MLP neurons of a small language model. Each row is named by its layer, matrix (gate and up: input weights) and neuron, and shows model dimensions 16-111. Each number is 128 + 24 x the weight over its row's rms, rounded and kept within 0 to 255. Numbers have three digits each. A neuron's up and down rows have the sign that makes its largest values positive.
A block is one neuron, or neurons of one layer that tend to fire together. Before each block is what it responds to, as a language model described it from the Wikipedia text at the highest values.

Month names in dates
L2.gate88:153072138126156105150158185092124088125112124080103125104124147108165129133109120125147104135127129108129109107163128101115140171119131097135074116144159116086169177138146137132138132122116120143148127146104130149084127108108106125131139149134125106130121120111145165113124115128109145107
L2.up88:129088139093122124103079108135165130127116089093123147161150127155126157114098122118141131159150103087147150125192088141107125108120145141128141116083121133135139101129077140146136135123107137166104118085155132116080098141116145136140117153150128108113141124136128119120127129135134165102
L2.gate97:152088142118101119113133116154096153117069118132146099149128152139156109155092113111128142120180093117109141138097068117135151160132133128091163131156131096125134136151092117127165106172122124087163101161102108125132149089162142139101115153082108142157176140114091110111115140145080129098
L2.up97:122119141093124102115143129107107111125105128105157126154155154098139110105134103136115140169101154132135124134150106088099118109127107124134064087131155160151102127150160112130105111144134141114105089148119109145106132135150125118116104157153106092147106136137089168144097172096125128119
L2.gate117:096133111090159149137118117116116137106135105091129105117149091118123140146168102130090148135136116094153137092102078117116187136161134125122099139138096139107137132158154135095114099158097173132136158108098123105122109137093113122162122180113108143130136095151108113096101126099135089095
L2.up117:144151139138097147117192155147149116139117127093107126130114100123198124097144186170151138121105155122145122087147133104105097148124110127159110136125140130154156154114115088075141121082118162107099104156141080090124145109134110100114126156147156116112134119144153127107137076082169115121
L2.gate155:099153114154141145133128097145119147121093129140121161174131101137120137145165152107116132116087149153114141163111099122103182106130144099150123142136103124092116089162131183113172111153103120112107170176138123146121123129111181104153098099122128166145141100167144120101151128114149127136
L2.up155:130085131157124138138125113124175116115117135165100169123123097124171134157120078111146145110130167142128162156141118095129147123125172111117147099091137149128130102113173160122176164128135169154092121130168089129104082137139160161128155167136107159150137091171156130108120105130146138140
L2.gate201:109172164111127126173134140123176115156124122149153134126151139089167166144158129131112109186116085113108109156116154103174106118124143099102131155123117112135089086136110148132176125105096137127131119157117144115160164093169135111100120135150124173112115086147121110113152143143104153106
L2.up201:129034126124106110166160111089170121161116116116166129127122118109162124125129101157097113150145125092140175149164112083113120065060138110155150138184119113114129131124127154141121095146110145127105134154090120166117118094142134100105134157132165100125150151147142125164104156177120151144
L2.gate250:132143107152133100114148082075101178150157122153138107111127142121124110078099146103122113188103092112159123160138110176177137099150145067151138152163126096088140139104150115124115105076138147181107145157137128119078117096117162136171131122180112117138148106180132135143133134114113090161
L2.up250:129163127135137164138158109092110130106121101088187138119128104119148140100125140126158152181107115171155139145155141107128102091123122109117112105152125127104129113124116126128096135165126112135124152123130121094117111090104160107156125106147118099128116107152141174113142130118116139109
L2.gate279:131101138124104095122102109118172121146090125144163103140113113166170134173126138101160144113103129172109115136119075136166141127167161166130138140167153068136123102103134133105144130122123161123157144145110081128171135119099167098151113161107155136171117142167094120086124110090117135132
L2.up279:172124192141131128136096101130134127134100122104130148094122157128129121115123130130123140105108146071137114082133143121130105155131115179154129114118124107170173123124158129131122163181148146103107107087132097124143140125095130112124104148136146104143138107124126131142122137054103130090
L2.gate311:139099127143107132105107149112104120123106130156115092138134113110144123150104087131115146094127148141155118113129150124135140142114101090131128145129119115143149128138153143112107156185105160129176081123137163161081132130167132103091113092153148151128153128125151144137149173100162131120
L2.up311:157070134153133146095148143144089101160159098109105127122135146162120082118130107158148113110111124115137126106080136140139132115131164155120094101153118077132082127096116152138104166131139119157091148133143091106127146147148111091148095163120112158139151142144128106110152100113173137150
L2.gate312:121120111143112153130147130128164131096118130146129163180122087130138100128117120142107129135153108159160115124152137142166085179161174128136079150094115121135150088151117177145100120149115103124185075138135150188134120153126151131150121093150112142116121090105125136148109131138129137151
L2.up312:136114141173113128153171101128149107105118132139116107158115124083138092115140123111138095114138112145107174081113138142131130123137144127135094133098114125103120082177155148102072122119130136134162076110147105165166158148136127115119139114170098141117141111153130113134149143130100133123
L2.gate316:145118169137153165099121156152156100114094090130164140130139080149125112132109154117128127140107125120125130124115134116185140143182153093153127118136104135113120120127156105095186128104129122146109162090081133102156160197130143123140121137148090101149129164116145110153182160144144146133
L2.up316:108125164119155140157147130124075093122122092137170140162138065180138134139120111118135104091116117139129105107167166147128104139151132116097145125094148129094134150140128093165161168122147105168100148115115088120163163154126163140132097146157109157168134158086129124140167101118136121098
L2.gate335:140106084096115133145096105127117124114168131101160131153155111161113135093106146121135155124080139170081124135114122148114138134155148106140110139167161105120111110163163083139116126144113151154107167109107104133112160112093123130169109143137096118154102150154159121138141139161126168068
L2.up335:153104141117086141127105132105115125104170121118137065106181127170145131137094088141115142146089133142077159121152120058174137107146147113129173106163160120114141122128109142146158113144152130094159141129158088089107123099111113155126114170116119135132120171131190109090116133111100117116
L2.gate349:180102110071102164109150083157115159194159127149150134157117100130118160106099118135098144134128122120114150065168102147150104120067149150110118131138141101126114160129151143140130147119130134114132135110113123135158147092126124095126094161134116145146119101122161158112122148129118134145
L2.up349:108067151136083098088144115116164151095146149137101152133110090120147173092139126121136089102148131128145066108127135129121110135102121106145075108152134144145082132127182158139128142118100174150068159147125146143112109190119112128129145114168148171131141130128129139114146170126100119128
L2.gate452:148119100057125112114160115098158109100137144089177159148095151123129127159137134127100160115139126124128140151129119121078139117124127086104112135086144098087137109139125142154177112196117131141131174139120081107131141136158130140110158134123109160151127164182140129126100109125102173132
L2.up452:141116102152098097144106132107165121110125108157140138093144111147158126096148148135084160128141146162107141182164176089122152199140157140141154118094129140135142165096166109132164093111163163132132109132157108156148126121089100126116155128122115128154140162123100118126115095120151160109
L2.gate475:125117129084122139139143113165157133096095107119132135116138137096159166144108160168109122089142169127171123085115091123093125104159096115119089159135148138119170105104130140153123154112109104130138157156118095106118061122122151132108150140144103162135095084119118124116145116175132158118
L2.up475:083102108132118103143130113165117168110129105125136119093091091148121162160166142145142107087110141142157120129062143130143165106125117138116159100151093136115119091159124147135109155122132147154118144078106109099135134151157079134098135169116112131090141107149106099100134103148130170144
L2.gate551:129119097136147117155119119167175155103137069130173131127161109177131120161131101085122164136119115170129096164130120093144135141168091158113185125115141097168158112139131139160181089096124102143125143110127114130099146129102135101166142136119091107129130158103134127139116116159115138107
L2.up551:117092139139143129114098160143126123109123109079094116156141145115140161117096165145138122175136109138088114119119116150123177107126121127125148098116118098123129140123150117141148105137135166115153179086144154149133129108110109177127122158146090155127095145118102090085128130119083161081
L2.gate698:106122152126107159164128162144153057116101115105157116099155114128137142100101128142099132075120138106122131123138093163129162168163133160133133140059135123146157118145102129144172110161135111096124115119126117093134113157129107112116103148141104118140153090083125129099154124137178159130
L2.up698:128123126097113108093116135105119155089085088083152118101162102148115119152098166119161126135093129126153137147094105110122154162134150092145124139139175144121178118174133137124132092119102143111146116156172084114145130125112153086100097124125103158160125159107100141140117133143118105144

Continuation after word-like prefix
L2.gate68:169129126138078119071165121140136176140146160120103119085130097131088124172111153155110086148135119138082144162120151088175160131139104135135150122131136093172112123138121174151162114137072140102106110147107099165145148121115121101149096110133136100092139057138134103110135117123136119129
L2.up68:142127146168170129105152131154128178110112116118129178123139146158113081143110118107122150171135125096094130091142119153153148132140124128104181073146139110100126150164181103118095101101122132141115146098111116122140154145116131136105113104138158097131125150153108114117099099155084102124
L2.gate158:143088105146097114135156115109112112131130092117131155141165110051075136127144127126102123125157129125114138148163118086091154109112141101079159085148135149119112106149082152101166122111109117130129152106145120082143126184126120131128077105087113139109116090139179150132130092137104131117
L2.up158:122125143131124101100118122144161107131113140135130123173127167108161119174145131124173080163091093132131135125183099112142087091110123115138156103123131155102139098153153186124185160143150121160099125082149129103125124109106119117141079149093110105108126157124110132075162152122120139104
L2.gate272:143130131121122102167149116159197134122100107135147138114120098154130115114126127117130120162135114140156127123148114165156109127107130112132107089125124110081184112137171122163112129088178119076148142120150137103096129136142151097116117128140104142088153154124145158086157084121109089158
L2.up272:130137127136143119153184126106115109175163128134100122174115110137120130151091169098144124106111126111157163124120111118068141141149150148107109151098142118122080114098157100134137110142137149099154137125109109108084123141154116126129083161099125125090128135106099120119121123162134113112
L2.gate278:100147132113106106156133108111196155132099108148220143145115103153112143152092145091153164151095095123127162112114132166145113086101162054094095111129091160130140120156135138143198148149123142184110114123130105132107112088108164103155133146128094137143104129125120137120139130147084122158
L2.up278:109086159127107085143103110141151078165095138124122128110152106153095148129164137104172164100098118166110156152135119095108171101132128164132118113129132150135143114129172150132161141166137149158113145162160116132049129134140151130148129167083130146132130098096129145121152082140130136134
L2.gate314:134129147126117141096174121118125104138174143167133140110145105102147129104165118110149109146119167127121111148141138152118154116106184128129139140130117115133107130139131138133155184153129119125153160085146070111142134129135113138120123142105066119126134118148119152148122146139102124095
L2.up314:098111153112102154112154154140160162115123108155109154144113100091179169119118117114118102107126148137175127143133127102144174131083153117119149137131122146113097145182099150151169150117159128151157139115140134091143128122087139156140084085149101103126193062174140109106121149135111118158
L2.gate427:136133151117140160083110156110137130117138132148176156131097128163128146142121093103117158115107164127148173154119100097130156108142119127103108166135126130120128128140119122149135112126117070130136111122159100110115138076099150118124137137126063149150108089164087131093086116105159119138
L2.up427:127161121105126102122149170137108085177154119107193153118148149124119118126119131128127110132107174105098117144130127165153136133106104107096140147133120102088115127138135111171135116097144123149156126086132140142080112102113125111109134114155127166119124120149105132095137104138117130103
L2.gate433:112130127115095089099127154104128124112088158177121140124120108126117107148101131101122139109071144144112114107189101136120168098098157112105156171144078127109109122131155115125189115121101128152118117137134153113098095132110169121145147144152100131163129155169138139075109123159130116107
L2.up433:128164092114101143110120118089059128075107075122151131127131118116155121127133097144147099122129121141117118136150143120149151097128118075163125083120098099094116156111145116137152081144137169115167109116119104121140141155084133114163108094158146118102097164117135147132149131173113154127
L2.gate441:100140099162116158136122151121108116079126128125202131135123138127148136110146137167131134104137158091126131133159079099097144106139160074138102102102112155074108136134118100091123128106104079136115069061164132166108156150121132153130129104107130128136136128130155133086105142157132138124
L2.up441:146096157119137096129133129121131138150135134138154144144111123148147117113111116119124188100098144103116142109176141124141109109165108057119125122106091149103125130141126121163171138164108150142179143140162118133139108154116112158098112134129099106134130162160108169113103139126080107173
L2.gate453:126147096107087158126157147107165129134112099157110107159125082130156086122119142096116127133092091150130160151139097130113122130149130085121125123133125120158099119151136107135146170131163140118132138089135135093145145104139101145147110164133124104159130119134158103113147127116099161178
L2.up453:171110094115119135130147097114087123143081108127079146142096148183151141194136174122140106149123106151127131177185094140075146140123120104128126133139146109122125079139125130137148102133155130112127139149100140128131158097088133182101100113119080140169130131147100181117137125117102116127
L2.gate456:097151124131103150146164147138106153147100103124124100172107083094149154117134145097147126125143139145143130122176105155110139100132135133145135137126118120098130137156120108170131106154119114093108159125149074094105119131155151084149089152141071157136116106146129133069149121174096121123
L2.up456:121110153104113102155125137091094099117118136143130107133100077161132144164112137124135128093075203113201114108143181133129121116140140151150107126144170154088122134155136113152160130163171147127087129130140115133134132140128136086119112115146109130078135138162094147170129117138094129114
L2.gate517:116100132110101106098161113105131111152163114137153163135089127136155149107109130104139114117105085146140114111123148131107160124157135093098134173143115171111119138122202135138152177154133137113148105108118106145148171167109120157132088103116152170116140182166130107129149102135077113150
L2.up517:105112104103076163145159135127108116100121111144117110111106131138183109124140151143087121174117108136080122077161120112143143152108128122154100074070129143091101090138121119117144104129136152118084130095119117105156144139146147146147110118104104150118155158134122123102146110150121140143
L2.gate526:127136109122099145082140100107109177091148094152177152159104110140103105113162087132124120130129142105107136131193148100116137067136146125135129114133123118103120136118146143158140126108097141168147105129144117171124167131101147112113145111167133095176111092115129137103137129141122105141
L2.up526:135149118150103119119109120076148179168090107122162137113153148110140124121181116107141147103105134104101124100145153130113180088103112139138135138110118120167147135149115056145114115125140112148171115145180090130155159098141094112116093079121125107120114091118140119138113112145091120155
L2.gate570:129103110178134128154139127143175107111132162073156159151106109118132134134159126100115164102130131122077167114149137180136155060128143123098131138094059114087113094129131126130115122156158100135121127136155113109117129178137176098144133154142134130149110113143108090116136074119157102124
L2.up570:139131119109114095186133115123148076157120152146169152106110108145141114096099102114162144098143122156102105155159115155160116128111131103109159165157146156131156119161167135093141142132159157155130148140127124153091129145128129152120109101135131096146132148145148150125109109127107126143
L2.gate625:165132090111075168116137103153127134114140124100122152115101122136106085126128086126110104179137135137099132133143085100068142070118123102082106104125136131097150131130128124085156139077134124121159146113169096123105168141109157109153099128153085107129073093141111114149124079130082156144
L2.up625:185123121109150174091114124131159149098115153166117110176090136141093106123153129133099159152088122142107129122158127130106130100125119082107172147135106170142116153106149103101139113092109140148134140136088125162097133163088125122122114138168117103085133125114142136091102136095152151198
L2.gate648:132141134128149154108141126092147123132160150086165156147111153128147112166119160122096099128101156135155138119117123154151153117147127133126108144139133098110117121121158132145174171125114139114083138126134125086117118142119123097110099118131135082142139114127094107160106105163084135120
L2.up648:145131104153116131112112126109109081112125131116147168141106112143098099150140153166168127130160151153102119157107176132113166137116091150104110144100118132099109116103160133095160078170122178121088109155143106101104096116141143110111119107165089138108142083159106134160073106124107159144
L2.gate668:149073109148131120116152130113119148125134127148134111138107083174136114141109131105115116141139131149112145128178110090092112125138145110114116135153123127133110105115136152131167128094119129163141127156141092082114129149158140131116128104129112135130135136131073141115118055127148089149
L2.up668:151112111129161144107187134129150152138116137113144115153130098160087113150159115113179133138079128139086099101158119132115118098122132146150070128137114105105158094161196166149147120126150135156115126120123077126118144093093165107161133112108147161130076112133095103134137142105055082136

Year decade digit
L3.gate8:171165111109169167112105129103133120121108101134142173129121150158105132135124122143139125122105111106190119093110127179108153137168111122136107098149117111124110103134135092120093111096161129131158119133137152130106170105138158119100137148151165129132118113125130122161144110158137141113
L3.up8:138136117160122127114145149074125124144133182164182125161135149151094136117122105129099152151115125118155126103136139142088090109115171130114102103120136118137125113148184123151115137118144161116143127183088152092152111124131154150149143121130083148095126121095153139119143139167109114121
L3.gate36:116136153121114115115118131082165116148173136113139117157162153122114135140132089096114129142101129101134124102111150098091086129168137167124123132149123146124095122135118110162165147106141115131174109123093108124116168109108144174110127117181115178152108115067105140145141169129109102116
L3.up36:159179120122150173145100121075125088137082121149119126102117114118143136120148154137139118158176119094133145101145104140178158131150108137137161122142180093133123159128106087122149150158181110127145106121105152130121082141110139136144165065167190112149140155134102124077169134145172121102
L3.gate593:157119128128139115073118117137170163153132183079144147112157128148106139108197137109131113134175184130141139057116127156133143128135111147093121111146142118134150178147116114132120127147178132154167090156112124139116103146132166149144098126181162117068108164093121121167115125146110138110
L3.up593:095137147111127139146175123124122103165141117139085116146100105110141148120117090107129131137122125116122100153134135112108117163129115142121152116128136150132096115142141163157120126160126131130108163130155131154112152149145101135122173141159190105116123181141132151184111096139119172143
L3.gate608:137165121130152151126075136128148169146171111138124093140107142133186144153106097116148119150113148129122140127167115114113137114115122144138122165173134121112105148142127146094149133118067134127120140141116111124145161089133138157156154123108119173116109132140114097169119125159144128100
L3.up608:103118181133113095133124144121137127122154154141171111154147129126141127118101099094118144155125149094110098129138168099132159150141134133083144115084099131153154150110096104142117145142137145162161155128112074160109181122146172132127108122152137097144154180095167103117151125144081129089

Month names after in
L3.gate50:179115129160102112144124139090124148127110123089110119137169138152117183124179158159132104100111160137096164112073151129160133120137165137112127095164138089162119164101136120130155143129110134145149113091106131135132094135111140116136131128129119117072133146155113158135115086115137111103
L3.up50:128128114153106102119176146100124144134093110094118137127160080113141120119107147128129147090143135138181095128108121075128137110140141123119116171160153151139138168134123138152162127157138122108117160157136091123107116080135091072134175197093165137124140176171149128112109155102126113145
L3.gate151:099129114122119122162117110150183087121094146154132118110136121147180135176078137129111174118088125143173103147115115124170171153119149122147084142090097084156156102128117143125155121155143148117133155112172130126131114161100176122118124139145114138122126151144110115104122082098124138166
L3.up151:116131122138121104132176110158109169120146146117180102124080116102088112157138142156186104145190126117152135168104112120130129144139069137104169136112126151153120109132165106125161115070160129164115145150148141156126118123111151106100126177141096131101128104131145169110132097112126136101
L3.gate311:172095087093102103097111160106092111128102145116147132139093152128137119129103159117157103132087128153109121144159094146153132081092134121144085135116113107167122128118116083140167098139130169148089123117124118126124127116104129154095096189171107101115113118136104181151122125105144105108
L3.up311:134112112152147176105166123105129109121132109120154145106130118103163116117116119086091109117141108134102124123147154134127120137104123153148168155141140140165159130137103095134137176165117140126116069142118120114134134151137173096170087113124122075122083135116141135155124093121124185132
L3.gate679:141134114111118104143131143169128155123112127098155137119114136133164171125129147167104131088087148107115167123078135146147137157153144172119112174116097147107147106143117136102154131141162144112122172128121135098127133129146118088108115168137147160119145124130134118143099107118160138127
L3.up679:108111098137128138154072151174130113091116122124101154132133097178145112117152076117116086145133145072156142158158124127132124130130116124136123135148090138147139166133108135113164170122139140122117109121146129134164161124124136097145125133112154122130120145127154156114144167079123120140

Section and paragraph ends
L6.gate139:144123144144118136126088129080135117100121143135140154130111147125119127138117130092099135153127114067132125088119125139141118132098136109126083144074136084155129100091108124145103137120128102096098087101113095110176117130133160128164166132139123143178145127140149165132139110141133173176
L6.up139:092151113169105110126099123114164066088154154111152123157114158129093154142148154125113134177131104119155113122101120109159146104202124126149088134114116140138099141119101137147148103147148109133122118123135103081148115122143172163099112145148147128102096136116146133138130145141150140115

Section/paragraph boundaries
L2.gate20:144133130117125159100138140074103173113097120145163169148149108170137102126118116124129131161137110153166145099125163080076094078106083095146128121134113116096104165136135086114116127133126108149127079139131092158104135155142135106125154109210111145107160110103114121152101152121138140152
L2.up20:134143126165100151150119124148114114104133139129082125122098160138088162110145172126144133117111098131111131139139126137140112139134151135132130122115168122119103109141114128154110080155146165150101093131121130083106072168100131152130135148147103107131167156118111148137147124129119187091
L2.gate82:106107133111109112170114150154140144125151130127137114135137172137099153137107095165149109155137115137104075136128101122144136138137162130135058156094144091146109134126078143097141099162140137123173164087101149126155161132181135103128110099144101166109139133119074131115116143147139099136
L2.up82:122156100113127166117131112124136145126166173155108161125148114163118157106120119131126113133173106092083118139123128110109137150151115111103136128127141095157121132151073142146152147135131162134164159152113163125131154127165147122109123113155094156113112158122149154124106110099131106133
L2.gate121:132099133096113127137128111166101136115170172121127143120163141132118151168108140116193123131148152122126164172120077097120101140138105132120096136127136136119124144145061171174086160126120168151175162130139129121105153137160162152178101124170101138088166137139101124118116122110068137137
L2.up121:119146150137094139118092136099118119147132168119166124117170138147135125173078113148153134156149122119145137107121106120089102124153114120123143101115133150113093120129077137152133144157090169112183145123124128103120157185183117143165131112152101151124131143141113122102126100109077114160
L2.gate161:103162150131095091122116107113138146145118128095150132145080141157137152131108133102147151127143153080092178142161090122101125102118135139153139095083111147150138158125115128128140127116089146117145109148130139144124133129155151144124173162149142149126143113127107152134133107105096132118
L2.up161:151136154137149139119127136127136146149123124153149116132114112089111092135103162147089110170151143159184129112153139109116125099129137096142119140134130094142156155158149122149094116145118121141062132128139143138121169149137158127120109143138132130099145108127126142131136158085149125078
L2.gate166:154139139133176132133121170163082122121087137148146146121091133162158104180133108103140138165122170166133151115091139155126118162119150100122094150111144150144123092088117121124119141076110133125148146129151130139111138148130172146121134118118122111135144100076122092145125134177124126117
L2.up166:135135170137139094168122135139091154171153163164123136106120109114126149131147154136138125158132150125147137116132154151098101134155096153067097100152129139119090125139113100126163117104116096143146150083117158110087054136125107147163139152118149145112152146120118129143131124073148131171
L2.gate193:140179140175131148097139131106126135169164139130152105077106154134097141166155137090117118134117127116074151117133137143127156146125113103100185129150132097122089161145172116132140159155163122124174157103146111166109134135099120142168163109140136121123083146121088096138097136119098118113
L2.up193:109138161100105147140120133107151150096161113147139141106157133166115107133133101075120101130113155087141149132128139108120124141126131126131154102111133116112165160154156121144136137158115174114148135153107131130061156147168152084128118133166123124150093131129156109161134144107079105120
L2.gate234:150087115139136168130117130111114135121122123162172106077094148161115132133143115125159168115080134108150114123134139154138109143106128145160149147135099112142143105183104120137129140171083115163077137140098140106136127204139168123129101147162108179125111148143109146140135116127108136083
L2.up234:122148147096172149163149077098127097119120138172135087134107139161135130134108130115129112103154106141124078123149105097108083110139137119131129139141108142139107142061118124114120145140108124149102111127120152160126132145147161100111112182138138138145099178150117121143148101132146142128
L2.gate269:132166119152110097156103117124073136126139143124156122131127137123102127099146108132127125142139148136147136135102089156107087121137131128122165101141180137154116107121115114077107123107142143144124171121093138148170139123172111173119165112124103133126133142124129131121128148162130138138
L2.up269:117170130156105143169075132108105178149102169138121145110109118112113131116169146174177100131141095115145170147128144107148147122148135114107144142098125106130145129109113119102139128115118094133163105097117104130154138116142139125149164113139130124145147128166111123155093114137133118166
L2.gate284:183133130147119148097084102135087123138119109136169152147078124203155130131098162133085129152142120115169156110088142099134120148135127150125107117101166166132125119190109133111131137127084120153164099076140130116132130110134132102128106151172130129107173111101126141123195104142083142101
L2.up284:114179119108076107117091138186125096123132146128159149143131081119120136155139092150146173166138106136131118113141143132149133098124154109133126100125084119128071146121084107122144156091157127165149131138116140136148136163132132121121123126111134148124143111131109163167116116125140107083
L2.gate286:116135167148140134111114124088095100182114141166085104137121138104135128076115111066096169145118111161136083106155118107113111119134109157108125088089140134135126157129125118114193169120109123132133113118148112109104092162168140171135130116116143120130142104097118124141172138104138119142
L2.up286:145143151141087158142123158145130156101136149136089130153143128093126129147161125143174126113101136115113155133132170158107095110130130171104128141127134104116091109138131090079163092124118150171145090130118124143151161109119180097134098164129106106118092122139126089145125124131067159097
L2.gate318:171123140108116123114106155108147120151118134153125158142120145158133156107153122119097126134127126135095147098149189137142121145115102161133108103124122140134139169163111111090141098114142148124128152168098117118164136141117130093129114146078155104131166134174115169134145106117155098160
L2.up318:108178167142134087144146127123105134162105115166142175114086146149103128110094151132149148122092134168098140113113113137124129115137190115123142111109130146123127121177123125065128140123136115149123139133108178125150124121155146151133153109121113108116172138102111136100160131157171101115
L2.gate390:085153121158102143101150127123080115133131110116083129124123152160132161107139161142146115140128110120141195123055166080081120107132127131156123134078121101123139125114126128147122128134120111063127165114148117118168151135115156153141087113157086142132098120120098075146133113090138139127
L2.up390:125116133120127153155165162136093160145138132117117140120080164147135063118125090122103203154176116085173113096096118162130121121105151115157120071111083124110091123126145124136118119112135120115138153137132132095137182153128152139083136123112151142129130127135082097159161124110112136136
L2.gate485:129145130102123175076137122096113119151112122094123163127108124146145098114134122089151178131107151120167128108089151179136106150118113128171138119162090088132137176160114139078100150163130194140099131097140135155123150157150121172175089144164150158121150090130102102090145099176162118125
L2.up485:142155113159122108124131194144167174112110156139138151107150109137146169101135174098172171155118119096111124086146156124107102142141100163107121098128117157134147114172136114102143106130088150144113105110139143127155151109105115147151093151140156121124143112187135126145123148135138133129
L2.gate489:119113149104071154091148137104091120086134125167154120138113095164126122144113088114164158145117153121137153116096160101116099141111112142128107157103116118123134119154140138120119146137147115098132187135144102113110147123143161149132104128134105144157131056160104116095124169120082097095
L2.up489:106093163113144147116093111120138103114130134169132150119133117124128113099124081149162159137126141155139094129143090090168096137151107157165097089129104105100139134172160079133108119133136098126126148158145112104125140088164174123136111128120100147160136081109144110111164130133099147144
L2.gate600:118113149107090150123105131121149103146086137177114136144118110149151098136074218103091134155133129094111126138123159112120134100118115107149123097109147104121145144126121150125132104149077123135116138158126126115150157140107108149148108111128125124139092157079168128125116083133134137113
L2.up600:147128139174093128098115157099179146142079090133114128145129146166127128124082189127089171131123094132110117116133147112112117108121119172155166132122147091117127093122124127150133128104144109110131104148130087128179154141103135141169137087110147101163115142079145125141130128163144155133
L2.gate633:145136137144098102114152156155097112152087095135176121147134105162093138073082092117148131175141150154152134139130139133149117068126123119141116113106103133130138161107099136129154181089172101124104158094133127148144139136144128145118123137196135112163152160133129180127136169158154119106
L2.up633:117154113172120174140146134109164144123102128163103162102190150149119116098167129142100116136124154151172115127167123119124115106127145141182083119164085120131102107108131114129168137103145148119137127079145100120106112140123116156101145123133118123128123169138120132107163098161106138105

Mid-word subword fragments
L6.gate305:119144131170117117166130140134127132121106139131171142129127103146120128126116117133134127146121152117132171110116166154127179126103138144111142134122164120109104131152120098154154127101085112134129122173132125106118152134179133082093108105109109084134117179131091197162100104173128136126
L6.up305:107114106167097126141118101112122124158112157083127127110136101134117088127115123079081166134159134134061132124123169159151133129146150102109117142136111116126101140105089150116123139100133112150120136112151148091114164137096129141114118143142144164141148136115116125186088102189120126127

Forced word/phrase continuations
L3.gate93:138096120110104142110103143115125092096130117122143146079166145153140109120153139127095152089112135118148127168125117125152104119093191130128105173121146115153117104109096120145135122146155148117148147115109122144132165157122136144077090164080155155154146102100111164152126084092101110158
L3.up93:148113118128122112118095092128130109103161076179125091089126146126107146119104094116165137128102118106110139099123143125138111119138130172122103085116095171129135194157177148124121119123122161137147158121133094103173136132124152143144109119141122097124135095137121114118098123162128074141
L3.gate152:156132134112164112149159122129176166147141148165148143091137111081126129120082115117139155149123146128122131105130142109136106101103150099144135070117160119111115153150099062121190112112132148120159055125158109144167153107118147116142117159118144105158110144141143111062153092139105152132
L3.up152:170162122175115146148131104102149139105128136113141132169122129137141175157126163107112170114159116117119156133142102117135127154154144161107145103151126150106135141142135087135114086109147159129146119115139101086167163127136108081113141111088119165139123141162146132101084117145117106142
L3.gate237:126130115110060192131121133115171055122156079150128094117146176138157091130103117109152146145144129151170155141134135150105104086089169156158151166135104146140113152099096114111186110101146138151159139135124111111107112132113114140135119090141105150138137121148166086120147086105138091142
L3.up237:133124129124083158143084124088155118072144125113100141131120100179127131140140150108091133098169144138157146180108090137105126149142137145144089101078139103119107151168148117119160123116108133144137184132104122120088110105108101133102141084148157100136104145147150095088092106141129107164
L3.gate584:154128101107155142124099146145150118089186143151127124149145107119119085164149150170158143124137126096084150098125089104170142151149135115171163107109175135104113132121140128129120156159169169114158119130124126136122122131131135115115167133115167125116138119169133132139130143112173110164
L3.up584:124137102144126102106149085133091131114157130092120083127146113125150141118094149201090111102114116081105122123113103137187106130134096069108149118143128100128123160131111119126161129129110145107111149137116101147148150153134119108124104127100135122145093135129123131107146121135116119144